Part of a small language model's weights.
Size: 16 layers, width 448, 7 heads of 64, vocabulary 8192, 42.5M parameters.
Training: a variant of Muon for these matrices, 338M tokens, 5152 steps.
MLP neurons of a small language model. Each row is named by its layer, matrix (up: input weights; down: output weights) and neuron, and shows model dimensions 288-351. Each number is 128 + 24 x the weight over its row's rms, rounded and kept within 0 to 255.
After each neuron's rows, "fires after" lists the tokens most often just before its 100 highest values on Wikipedia text that the model never trained on.

L10.up68 [133  81 158  99 102 159 138 113 102 131 124 113 136 113  91 143  82  98 114 160 113 156 180 168 101 140 106  79  94 126 155 115 141 140  92 163 108  96 121 115 166 124 111 121 127 109 154 143 154 115 172 108 161 160 120 103 121 132 113 173 134 149  99 150]
L10.down68 [133 124 132 114  94 145 122 114 172  99  99 165  99 109 163 147 130 127 113 144 124 142 150 140 127 122 177 152 109 122 116 122  96 118 121  87  97 121 129 167 101 137 124  70 106 131 126 113 156 125 132 125 160 152 110  50 150  98  98 139 109 153 136 138]
fires after: " |", "-", "|"

L10.up423 [ 93 131  94 125 135 128 129  96 159 162 128 186 132 149 139 141 116  88 107 158 161 132 162 133 109 149 174 120  57  85 146 146 119  78 151 181 136 190 104 149 113 132 121  87 157 106 105 125 127 148 174 117 175 118 135 110 127 148 119 140 180 156 126 147]
L10.down423 [169 101 181 115 125 139 133 149 122  86 105 138 106 101 144 130 126 117 100 112 162 121 133 124 112 128 115 126 158 155 143 120 101 122 162 130 100  86 144 138 158 148  97 106 154 146 147 139  97 115  92 124 115  99 104 116 123 109 149 127 136 118 113  97]
fires after: " |", " to", " "

L11.up1576 [112 114 157  84 149 107 128 112 102  90 161 122 116 125 163 152 146 122 163  95 127 130 140 113  96 174 146 120 117 133 144  94 107 125  87 173  76 147 157 105 127  93 160 145 131 137 110 121 114 112 140 127 146 149 141  89 137 111  85  98  96 119 118 177]
L11.down1576 [ 97 166 120 136 146  87 144 129 158 140 129 105 103  91 154 155 134 145 130 176  90 116 135 121  98 118  66 161 158 142 116 154 118 152 142 166 138 125 142 128 143 133  84 140 162 112 162 133 146 123 115 191 103 102 117  86 118 112 109 158 124 155 133 168]
fires after: "0"

L10.up348 [158 134 125 123 138 133 134 114  84 126 116 140  92 151 131 149 135 140 180 160 123 172 121 101 145 146 106 131 173 126 147 113 152 122 151 133 122 166 127 117 118 143 132 133 134 109 162 157 123  81 115 101 124  94 104  97 130  93 135 182  99 168 107 106]
L10.down348 [105  89 106 120 173 111 135  92 188 101 115 137 123 121 155 108 105 169  82 159 128 150 128  82 152  91 129 172 120 125 119  86 106 134 117 115 133 149 162 136 105 128 154 167 124 151 135 144 150 128 153 101 136 150 121 145  95  99 118 126 113 100 112 112]
fires after: " ", " November"

L10.up1028 [148 151 100 138 141 117 153 113 133 131  70 131 119 126 113 137 118 118 117 131 107 131 126 130 106 206  94 133 115 106 160 147 112 116  99 118 125 157 144 126 139 132  92 145 113 130 135 152 104 163 146 126  95 115 157  97 110 106 140 154 188 156 164 101]
L10.down1028 [104 126  86 131 130 108 139  98 150 154 118 108 106 142  97 100 109 140  93 138 112 126 114 108 144 160 117  92  91 127 109  99 163 144 199 134 148 119 166 127 116  91 134 113 147 140 118 114 167 122 124 171  94  85  91 125 123 162  95 111 145 134 139 141]
fires after: " ", "."

L10.up553 [157 122 160 101  93  98 160 113 131 116  88  80  99 100 133 143 119 113  94 144  90  78 180 105 119 140 131  95 126 180 138  95  91 128 138 133 122 134 145 125  87  91 112 166 107 140 149 136 139 131 123 109 124 164 153 154 168 156 112 111 162 139 130 101]
L10.down553 [135 142  84 150 120  78  87 124 176 145 120 103 118 159 102 116  67 100 108 138  93 100 173 105 148 123 103 150  90 118 152 141 123 153 169 186  89 125 124 122 147 144 130 108 114 148 140  93 181 128 142 142 123 124 140 135 123 159  98 113 126 109  90 118]
fires after: " ", " $", " a", " than"

L11.up717 [152 141 118 131 100 140 163 106 139 145 115 149  97 154 162 120 103 162 148 164 147 118 147 110 126 188 155 174 185 154 100  92  96 135 119 142 147 152 166 132  99 122 101  92 149 132 146 128 127 112 158 110 118 119 160 118 155 102 130 106 141 100 101 129]
L11.down717 [ 99 125 113 107 160 155 109 144  89 130  82 168  87 141 101 121 153 126 109 191 109 154 159 125 126 109 105 140 120 119 154 144 148 108 113 115  91 134 113 111 169 155 150 164 146 129 132 102 160  91 129 145 134 163 122 100 116  92 127 164 116 136 111  90]
fires after: " ", " |"

L8.up5 [149 116 147 148 110 116 108 138 115  71 128  99 118 131 128 103 151 127 111 116  90 109 154 122  90 110 117 113 121 177  93  97  99 105 124 154 103 145 147 137 137  98 152 121 139 139 116 154 126 149 145 145 166 140 146 134 131 130 160  92  71 161 127 134]
L8.down5 [133 132 139 112 140 104 108 113 119 117 138 157 155 129 119 138  58 137 112 131 126 120 118 138 139  96  80 119 125 107 156 121 106 159 119 107 111 114 142 186 116 153 113 117 107 112  75 115 145 129 137 137 146 136 142  97  86  98 106 114 132 160 128  79]
fires after: "9", "0"

L10.up1041 [116 106 136 112  87 156 113  99  80 140 119 143 117 131 147 115 137 135 109 177  99 171 116 164 101 147 117  90  92  59 169 124 104  81  83 120 103 104 169 142 100 137 111 106 103 154 179 138  97 111 138 113 139 124 120 189 130  83 145 132 147 123  97 154]
L10.down1041 [118 144 142 157 128 130 110 107  95 131 113 153  95 104 150 115  92 154 143  99  85 137 143  91 136 120 127 104 100 118 146 178 123 135 113 110 124 128  80 144 119 134 127 187 132 106 127 138 129 109 134 138  77 131 165 113  93 115 112 143  83 149  99 123]
fires after: " ", "\n", " |", " a"

L11.up1540 [157  65 116 115 132 129 136 101  86 120 130 136 122 139 114  95 110 164 105 113 121 129 179 125 138 112  96 109 108 132 128  95 131 108 129 133 109 128 137 143 151 119 142 117 156 108 139 160 109 145 158 178 141 136 125 142 108 143  72 124  68  68 134 153]
L11.down1540 [139 160 107 149 122 140 141 101 129 143 105 136 106 104 128 117 144  91 121 137 148 124 114 129 117 159 114 135 120 135 116 119 105  95 111 138 132 160 143 157  86 109 129  92 119 153 120  84 184 132 180 150 145  77 102  87 117 149 170 160 113 148 104 141]
fires after: "4", "1", "0", "3", "9", "2"

L8.up1140 [160 135 150 144 130 134 113  86 110 146 132 166 130 141 120 121 124 148  98 125 120 106 159 140 140 132  99 107 138 123 131 146 114 154 103 160 150 161 109 131 117 140 112 135 157 110 138 122 136 110 121 112  88 139 145 135 155 170 115  98 129 127 134 145]
L8.down1140 [143 132 150 145 131  67 164 156 136 178  80 106 107 112 165 133 110 166 129 150 111  79 112 169 114 114 132 153 137 150 119 116 126  99 130 123 120 125  94 156 111 178  90 128 127 124 118 128 140 137  97 140 115 106  94 148 166 116 107 132 142 116 128 128]
fires after: "1", "0", "2", "5", " "

L8.up397 [ 89 138 148 107 132 144 136 144  53 136 157 170 124 158 107 147  97 126 131 164  89 151 113 146 106 169 143 147  98 112 109 164 113 134 127  90 107 113 131 136 133 170 123 153 124 137 137 154  77 136 108 155  78 114 121 132 110 149 160 150 145 110 150 117]
L8.down397 [ 70 116 102 132 127 180 142 161 108 145 117 148 151 152 112 133  98 142  70 139 121 123 115 109 134 136 153 114 145 124 149 125 143 112 121 127 136 119 141 146 156 129 135 112 103 132 144 153 113 114  85 157 168 135 143 132 109 122 109 103 150 139 123 150]
fires after: " ", " on", "2", "born", "1"

L10.up484 [172 104 151  94 178 122 117 200 114 170 128 137  85 110 101 108 107 116 153 159  97 125  88 135 136 140  95 140 104  97 109 122 128  97  94 141 107 165 149 151 140 105 140 149 114 125 145 130 113 101 153 116 134 107 146 146 122 108 149 142 124 130 149 174]
L10.down484 [156 135 125 134 127 135 117 131 137  96 133 119 121  96 136 102 100 173 191  92 150 127 102 127 163 156 135 112 146 126 134 100 145 108 143 120 154 117 157 122 140 112 171 176 122 141 122 143 145 114 149 140 107  93 122 103 141 141 104 143 114 133 142 142]
fires after: " /", " |", " ", "-", "2"

L8.up841 [111 109 136  72 118 136 103 132 105 156 113 155 167 118 149 182 128 124 137 124 154 173 143 121 116 156 133 135 152 137 113 169 129  88 175 161 126 186 131 141 141 106 126 143 169  97 168 137 102 123 155 116 137 157 160 111 120 169 143  90 134 113  93 185]
L8.down841 [188 108 151 140 130 138  93 130 148 164 123 122 158  98 186 132 113 110 120  97 107 122 124 134 139  87  80 162 130 126  94 135 147 141 103 119 107 119 131 124 109 160 109 120 202 187 108 121 126  77  95 135 148 101 138  80 152 106  82 121 122 133 108 144]
fires after: " ", " |", " it", " was", " It", " is"

L10.up303 [102 107 150  87 115 150 147 134  94 145 130 110 102 103 134 109 151 132 128 148 109 163 125 126 153  84 160 120 161 138 127  87 107 125 119 151 122 157 154 148 159 104 112 122 157 132 135 103 130  98  82 132 134 114  95 112 135  85  98 107 112 156 107 135]
L10.down303 [115 136 125 123 156 145 149 141 110  66 136 170 127 138 112 136 135 153 110 136 163 110 145 147 135 107 112 120 115 100 106  99 138 154 146 100 149 194 138 156 151  86 154 102 125 115 128  97 131 109  90 113 140 167 153 101 141 126 129 141 113 109 151 152]
fires after: " ", " (", "-"

L10.up1341 [ 98 117 113 127 101 138 166 168  95 167 120 134 146  95 128 108  58 181 157 108 121 114 120 166  81 174 130 130 121 118 137 103  97  78 129 116 152 151 136 162 143 129 128  97 113 112 136 126 130 127 123 149 136 150 107 124  70 114 133  93 111  89 113 190]
L10.down1341 [150 101 126 140 141 153 120  81 169 118 126 126 105 154 145 156 105 154 159 115 105 143  94 111 117 178 109 112 123 117 114 160 102 150 147 115 112 166  75 108 116 139 131 109  76  89 116 124 137 134 122 104 145 128 152 162 139 101 211 120 101  92 148  77]
fires after: " |", ";", "|", " ", "-"

L8.up1167 [147 118 124 126 111 148 166 105 117 143  90 115 130 125 114 117 142 116  77 132 126 116 117 129 111 125  84 164 126 130  88 112 102 136  99 146 144 166 125 127 128 107 175 168 128  79 114 123 138 152  62 151 110 126 129  80 135 140 118 146 107 134 111 153]
L8.down1167 [122  74 115 105 154 100 161 115 161  99 130 102 127 134  87 100 146 131 123 130 150 114 147  94 167 169 158 122 131 106 154 117 152 163 130 127  92 127 134  77 141 126 175 128 132 161 122 103 103 155 136 153 116 174  88 117 124 135 124  97 156 144 149 105]
fires after: " ", " the"

L10.up608 [127 166 144 101  98 151 126 133  66 138 105 123 127 126 189 131 193 167 133 153 123  87 124 140 138 149 106 114 173 161 116 153 154 136 128 138 167  98 116 116 145 124 136 170 113 115 144 119 127 117 140 135 102 129 105 123 140 140 155 134 126 115 164 125]
L10.down608 [200  52 135 105 133 109 145 160 164 139 129 131 107 103  99  84 116 152 157 119 113 162  88 148 106 118 167 132 109 122 128 106 146 177 119 136 112  87 176 107 135 101 123 160 105 145 165 150  86 115 141 110 127 159 119 141 134 112 123 152  93  81 127 145]
fires after: " ", " in", "1", " de"

L11.up1772 [109 154 141 152 165  93 115 131 153 138 115 177  68 146 112 142 152 128 116 131 113  93 144  88 124 128 139 130  69 183 115 106 147  84 105 131 137 166 133 151 121 171 149 139 121 105 136 124 116 153 127 129 134 138  93 101 106  94 163 124 105 106 128 132]
L11.down1772 [145  83 119 163 135 107 154 135 149  77 126  89 139 126 150 124 111  81 129 117 104 143  80  80 169 140 160 120 122 157  70 123 121 151 156 109 116  95 166 150 120 101  96 127 116 166 117 120 129  89 133 135  67 107 122 171 120 147  93 118  91 126 108 122]
fires after: " ", " (", ",", "-", "born"

L11.up1196 [140 127 126 128 128  82 151  87 109 115 123 106 123 114 140 127  95 161  94 159 148 141 110 160 167 138 108 149 144 129 149 115 162 139 134 129 161 145 123 136 110 153 118 169 141 116 148 143 136 138 125 157 111 131 127 162  54 134 108 113 148 109 136 166]
L11.down1196 [138  95 128 136 116 129 132 145 140 128 148 154 156 113  77 121 120 134 160 101 138 149 153 106 131 104 134 112  79 146 132 123 117 138 158 102 123 162 103 149  88  76 154 117  81  97  84 145 177 112 144 122 157 112 115  92 175 151 133 151 106 153 153 147]
fires after: "-", "|", " |", "1", " February"

L11.up137 [126 135 129 127 118 177 161 102 107 119  85 130 133 139 141 110 111 128 146 154 130 151 140 145 122 124 145  87 115  99 115  83  82 123 136 150 151  87 138 147 100 180 118 105 108  96 154 137 115 131 142 123 110  84 136 131 140 117 168 136 136 136  83 155]
L11.down137 [152 130 135 101 119 179 105 131 123 134 133 124 150 115 118 148 139 144 116 156 161 142 154 119 148 150 147 103 120  63 146 103 116  78  92 125  96 151 141 144 132 111 101  94 160 152 157 130 150 119 140 100 141 121 154 136 129 103 111 130 133 166  91 140]
fires after: " ", " |", "\n"